config = dict(
    num_attention_heads=6,
    norm='layernorm',
    norm_eps=1e-05,
    attn_scale=0.177,
    init_std_down=0.0045,
    learning_rate=0.0104,
    warmup_steps=200,
    decay_shape='linear',
    final_lr_fraction=0.1,
    train_tokens=514500000,
    dataset='wikipedia_en',
)
MLP neurons of a small language model. Each row is named by its layer, matrix (up: input weights) and neuron, and shows model dimensions 64-191. Each number is 50 + 10 x the weight over its row's rms, rounded and kept within 0 to 99.
After each neuron's rows, "fires on" lists the tokens most often at its 100 highest values on Wikipedia text that the model never trained on. A number after a token or word is its count.

L8.up64:59 60 53 50 52 67 39 52 34 55 40 70 56 61 44 55 69 52 46 67 32 58 46 40 31 43 43 62 51 56 45 50 57 35 54 65 55 45 42 33 58 57 58 34 50 46 58 55 44 63 44 29 46 55 62 51 25 51 69 49 44 70 45 55 40 43 48 60 54 52 40 39 54 51 27 49 52 59 44 58 50 45 36 51 47 59 57 48 50 42 49 52 41 45 52 41 57 46 21 27 64 47 67 55 40 64 39 43 67 55 54 58 42 48 50 54 39 55 51 45 48 59 55 63 50 62 36 42
fires on: ", " 23, "−" 10, "After " 9, "ers" 8, "to " 7

L4.up378:57 49 45 54 54 47 49 42 72 36 51 44 42 32 59 44 58 60 63 51 64 62 69 39 70 61 48 45 57 63 43 47 48 56 49 51 42 64 60 48 53 55 49 43 37 48 50 55 46 40 33 61 50 39 48 37 40 61 41 47 35 35 44 60 42 66 46 62 36 50 30 47 48 56 41 42 66 40 25 44 58 50 52 60 55 72 47 43 60 41 42 49 38 47 45 58 40 56 50 55 58 51 53 54 46 50 47 43 48 53 64 28 64 61 33 64 45 53 45 60 51 60 56 41 49 36 38 35
fires on: ", " 26, "is " 13, "er" 7, "was " 5, ": " 4, "See " 4

L6.up649:46 29 50 58 74 55 61 39 48 41 53 35 24 55 55 52 57 57 65 55 57 39 53 39 51 45 56 49 18 39 44 56 48 48 37 50 35 57 53 51 36 50 56 68 44 51 50 58 37 54 45 44 54 49 58 56 38 45 53 46 65 63 50 56 53 66 55 46 40 63 47 44 57 56 49 41 29 46 31 52 57 50 48 42 62 41 58 61 45 41 50 56 57 60 49 71 55 42 65 68 55 37 35 42 37 47 40 44 52 59 43 60 49 66 27 45 41 50 57 49 43 63 37 61 47 46 48 45
fires on: "\n" 44, "| " 16, ". " 8, ", " 6, ": " 4

L4.up357:52 44 67 32 39 59 56 67 44 40 48 48 49 52 54 39 40 53 60 48 53 57 53 61 53 53 45 68 58 38 41 42 52 42 48 52 53 35 58 62 53 64 59 40 48 57 51 40 46 51 58 41 47 36 36 53 32 48 49 46 60 44 31 52 45 32 53 42 47 34 52 48 48 43 65 55 51 53 57 42 56 61 46 51 56 38 40 52 53 64 29 49 40 64 42 61 65 39 42 64 45 49 52 74 31 59 67 49 30 50 38 39 47 54 35 40 50 51 47 67 46 32 57 63 54 27 50 47
fires on: ", " 33, "and " 27, "& " 10, "of " 6, "= " 6

L6.up685:45 73 51 58 55 54 59 50 59 53 43 28 57 28 49 50 51 48 45 68 78 36 42 55 43 46 52 43 60 51 53 45 66 65 40 56 56 47 45 41 41 47 55 56 55 51 54 44 42 54 53 57 40 55 72 48 38 43 54 33 33 66 61 50 66 64 57 34 28 47 61 44 55 43 47 52 59 49 58 50 44 46 39 58 50 58 48 57 39 44 57 49 45 65 32 40 54 57 47 52 56 65 27 51 53 40 27 54 50 48 42 43 57 36 44 53 43 43 45 59 59 49 36 33 32 57 46 53
fires on: "\n\n" 54, ". " 22, "\n" 18, "). " 4

L2.up464:50 40 45 48 53 61 22 54 24 52 73 63 33 62 46 54 59 64 60 55 49 56 56 67 56 56 63 53 46 54 60 63 44 48 35 52 45 48 47 48 54 53 57 59 41 52 42 59 45 37 60 48 54 40 42 53 50 45 66 59 59 55 57 39 61 52 41 56 60 24 49 51 60 59 57 55 26 55 38 54 62 48 53 50 62 38 35 51 27 42 56 33 60 48 53 54 44 39 72 52 42 45 40 51 43 50 31 65 47 58 58 75 45 55 57 56 45 56 43 46 53 52 41 53 61 42 50 48
fires on: "when " 22, "who " 15, "When " 11, ", " 10, ". " 9

L4.up578:46 65 73 47 45 52 46 65 33 67 59 66 43 61 49 44 57 61 48 48 54 53 33 61 41 57 54 48 54 49 51 51 52 46 59 40 39 43 47 44 55 51 50 35 52 54 57 60 70 46 44 47 41 61 68 49 28 53 51 38 55 44 38 58 51 25 48 50 51 58 46 40 42 67 53 46 33 55 39 38 50 27 63 42 54 63 35 36 57 56 47 56 44 44 48 39 59 56 56 53 49 65 45 58 53 52 38 51 59 51 52 55 51 45 40 60 47 52 49 47 40 47 45 65 55 39 57 49
fires on: "'" 51, "ers" 14, "==" 9

L7.up266:52 42 72 58 50 65 59 63 48 58 54 65 49 46 54 39 56 61 52 69 67 52 41 77 57 32 48 29 41 41 54 59 56 22 42 61 63 43 45 57 50 43 49 43 33 54 44 45 56 57 53 53 45 53 50 50 64 47 43 50 55 57 45 63 41 45 59 39 35 47 64 41 61 49 61 40 67 51 37 47 42 41 36 31 53 32 45 49 40 55 48 49 50 46 46 52 28 55 54 65 38 64 44 57 50 46 71 59 62 53 57 42 55 48 54 47 57 25 46 47 59 57 38 41 32 44 50 44
fires on: " " 16, "on " 13, "." 7, "\"" 6, "ained " 5, "a " 5

L2.up208:51 43 30 56 35 49 48 65 50 35 69 54 36 35 57 40 45 35 50 50 67 52 67 39 41 73 59 63 79 56 53 56 51 56 41 77 59 55 40 61 47 59 43 44 54 46 30 50 54 52 55 69 47 41 52 35 65 49 43 55 39 30 38 53 39 45 47 46 44 55 28 44 47 69 61 49 65 66 35 42 62 56 43 42 41 50 31 50 40 53 41 50 57 46 53 52 49 57 37 57 60 58 41 66 37 47 45 47 52 52 57 47 38 48 46 35 54 46 53 33 46 49 43 59 49 42 33 47
fires on: "is " 28, ": " 8, "was " 8, "-" 8, "ar" 7, "°" 4

L6.up701:65 51 49 43 42 32 59 64 48 46 47 38 56 36 42 51 60 51 40 41 42 40 49 55 56 71 60 57 57 56 43 39 53 48 51 60 54 58 66 42 51 45 47 27 48 56 49 56 54 41 44 46 60 62 48 51 55 53 41 49 35 50 53 39 45 72 19 55 55 34 45 30 44 40 44 43 67 54 40 36 48 54 40 64 56 38 51 36 46 39 60 50 50 50 26 41 32 38 47 47 47 60 66 44 40 42 52 35 53 74 51 47 39 65 55 54 53 48 57 54 68 67 47 47 66 40 56 44
fires on: "was " 22, "became " 16, "as " 7, "remained " 6, "is " 6

L4.up615:51 44 42 41 63 57 45 50 56 60 47 44 64 52 72 44 53 50 60 60 30 54 42 63 58 66 46 30 46 50 53 57 54 53 42 37 23 36 63 33 35 63 48 70 38 61 55 50 47 46 58 63 60 56 52 44 54 52 40 55 48 33 36 56 46 51 48 43 40 43 34 42 50 59 52 55 63 50 64 42 41 66 45 59 54 53 76 47 47 46 55 50 48 67 51 35 37 66 54 52 66 50 28 62 45 47 45 69 50 48 39 49 65 65 54 52 42 42 36 46 45 50 59 58 48 48 39 36
fires on: ": " 54, "| " 11, "3" 10

L8.up520:47 53 62 65 56 52 48 59 50 48 43 42 44 53 46 44 54 29 28 49 50 56 35 48 55 49 39 39 43 33 53 61 54 53 60 36 49 51 52 43 59 34 48 43 42 43 46 48 55 36 31 59 53 57 47 61 54 48 60 49 73 48 16 49 51 50 58 52 54 60 38 25 58 69 63 48 58 52 39 42 55 56 65 54 65 51 41 53 41 31 39 45 45 50 60 63 55 40 61 34 51 50 53 53 56 45 55 48 39 51 24 40 44 46 48 57 60 65 39 45 35 62 54 50 69 54 49 30
fires on: "." 27, "|" 14, ", " 12, ")" 11

L2.up588:39 44 31 47 55 70 55 50 54 45 41 33 60 47 32 44 62 44 51 44 58 48 65 39 39 43 31 53 62 48 49 68 68 40 55 66 60 60 46 58 52 67 64 44 51 61 48 33 50 51 52 54 51 37 48 61 44 56 65 48 33 53 44 45 22 59 38 40 44 56 46 40 51 46 47 48 61 70 57 42 40 60 58 43 37 44 67 52 52 43 63 75 29 55 39 54 41 51 42 34 55 47 44 62 36 53 38 56 64 44 55 50 70 58 58 58 45 62 55 45 50 55 63 33 51 46 45 52
fires on: ". " 80, "-" 4, "ip " 4

L2.up335:53 43 46 42 67 61 55 56 41 69 51 35 53 39 58 52 57 51 48 58 54 52 54 32 48 66 43 47 50 39 35 50 60 45 45 56 63 51 51 34 44 69 49 68 59 69 67 38 43 59 62 67 44 43 60 65 31 62 41 50 24 54 50 56 52 60 39 48 43 57 34 53 44 37 41 44 66 54 65 45 33 57 62 44 48 36 69 51 57 43 59 66 35 50 39 54 38 51 61 51 68 51 50 54 40 61 38 49 43 35 45 64 56 51 48 53 33 39 51 65 42 59 52 38 62 38 56 60
fires on: ". " 39, ": " 14, "-" 4

L4.up408:63 47 52 56 38 60 41 65 32 41 32 53 53 40 62 42 62 39 53 38 60 22 59 63 53 54 41 49 65 52 63 57 87 36 55 56 50 62 52 51 55 40 56 55 44 54 45 55 49 35 51 58 65 47 57 47 53 55 46 46 53 47 55 55 50 39 66 61 57 50 30 63 47 67 75 58 60 42 54 47 43 41 46 46 52 60 56 42 58 49 44 38 38 48 53 50 48 74 29 52 59 43 48 59 50 52 51 22 64 57 65 46 40 47 49 42 48 45 61 54 44 40 58 47 53 47 57 43
fires on: "a " 50, "| " 20, "an " 15, "the " 8

L7.up755:64 36 56 55 50 50 38 50 42 65 43 51 45 52 51 55 55 49 50 53 58 56 57 55 65 47 57 43 45 71 41 56 66 46 68 50 53 56 43 58 55 42 39 35 31 35 57 41 50 42 69 31 33 53 66 65 41 42 45 35 42 56 42 71 47 53 69 46 43 67 50 59 48 49 48 62 60 47 60 46 51 40 54 49 50 53 51 40 62 50 55 39 34 61 42 50 52 66 49 53 48 48 44 67 56 42 49 35 61 56 57 58 50 52 57 26 66 58 42 39 47 46 47 68 46 51 42 39
fires on: "a " 26, "the " 13, "and " 6, "-" 6, "was " 5

L2.up51:42 51 38 41 49 53 51 60 60 61 45 29 40 57 64 35 42 49 57 53 50 26 56 34 43 65 51 59 62 66 56 55 65 54 37 53 52 49 49 27 57 45 60 62 37 58 44 40 59 57 54 56 64 38 57 51 49 37 49 50 43 43 41 69 48 43 45 59 53 61 63 43 51 58 47 41 36 56 38 45 52 51 31 47 44 54 46 23 45 60 47 54 43 60 55 65 39 48 71 71 50 41 41 62 37 54 53 59 50 30 52 57 50 56 30 40 43 49 38 48 46 58 27 71 50 50 42 48
fires on: "| " 43, "guitar" 8, ": " 4, "ic " 4, "tur" 4

L7.up247:29 64 52 38 34 50 41 65 43 51 58 50 48 60 45 53 39 46 50 50 55 42 31 75 65 50 64 44 62 53 50 43 51 48 57 50 58 59 46 39 55 39 66 60 44 44 57 46 56 44 47 65 68 42 67 40 63 52 39 62 45 53 33 47 53 54 60 46 51 55 29 44 42 44 48 41 67 54 36 35 40 33 62 35 38 43 42 54 55 65 44 51 68 41 41 56 31 57 44 46 40 55 45 49 55 44 50 61 54 34 56 50 44 49 65 57 63 49 35 36 34 40 43 57 49 48 56 54
fires on: "his " 26, "a " 13, "her " 5, "u" 5, "s " 5, " " 4

L4.up496:50 51 39 60 49 55 48 51 67 53 58 43 61 41 38 48 50 55 28 69 54 59 56 53 56 65 50 59 52 50 47 52 52 34 45 62 56 58 48 55 55 41 54 45 62 34 42 55 59 48 60 54 41 29 53 57 37 62 48 61 37 45 55 59 48 58 66 53 42 56 41 48 60 47 55 52 61 47 42 49 60 75 39 45 30 50 51 51 50 50 55 45 38 42 31 49 49 46 56 58 69 40 44 59 38 33 46 43 42 39 38 55 51 43 54 63 45 47 50 45 31 41 34 54 58 53 66 72
fires on: "| " 78, ". " 6

L4.up688:53 43 47 39 42 47 45 53 47 56 67 30 41 55 53 30 41 53 53 43 53 60 33 47 58 69 33 46 49 40 34 37 49 37 38 53 56 51 65 30 47 47 34 45 64 49 58 70 66 51 61 41 57 51 38 48 48 55 47 36 46 41 53 48 50 53 68 30 51 49 46 55 49 62 49 57 41 67 53 70 64 46 55 55 58 46 67 66 45 56 40 42 59 63 53 58 67 42 45 48 64 60 57 51 52 45 46 48 39 31 59 30 48 51 43 67 52 54 45 69 53 44 54 59 41 42 42 50
fires on: "of " 17, "and " 16, "; " 12, "in " 7, "population " 4

L8.up678:43 60 68 59 27 45 42 54 42 44 61 46 49 48 48 15 51 51 55 59 42 44 45 53 57 49 56 51 49 46 43 55 60 57 51 47 41 32 50 50 57 59 53 48 52 50 41 58 29 68 49 47 51 63 59 40 45 48 60 55 50 34 45 45 60 61 51 58 43 47 39 65 47 56 48 43 56 46 50 44 58 46 66 39 73 41 51 46 59 48 41 65 39 66 50 55 59 36 43 54 53 49 54 56 41 51 50 72 57 44 41 33 48 49 35 39 56 48 54 71 49 48 60 59 39 38 60 61
fires on: ", " 18, "it" 14, "and " 8, "Ann" 7, "or " 4, "ut" 4

L4.up355:40 56 55 40 40 59 64 51 37 46 71 64 57 43 44 39 52 53 51 55 55 53 61 61 53 51 59 59 42 45 47 44 51 32 37 49 60 46 45 60 40 53 58 47 43 60 51 43 49 53 51 40 51 47 72 70 43 49 45 48 49 36 41 47 65 43 42 61 35 47 52 54 38 41 41 75 39 35 39 65 60 41 51 56 40 38 57 64 33 57 59 75 51 43 52 58 63 55 46 43 55 53 66 72 57 48 64 25 54 36 51 60 51 38 42 45 51 38 43 44 53 52 65 54 46 35 49 61
fires on: "and " 51, ", " 15, "; " 8, "from " 4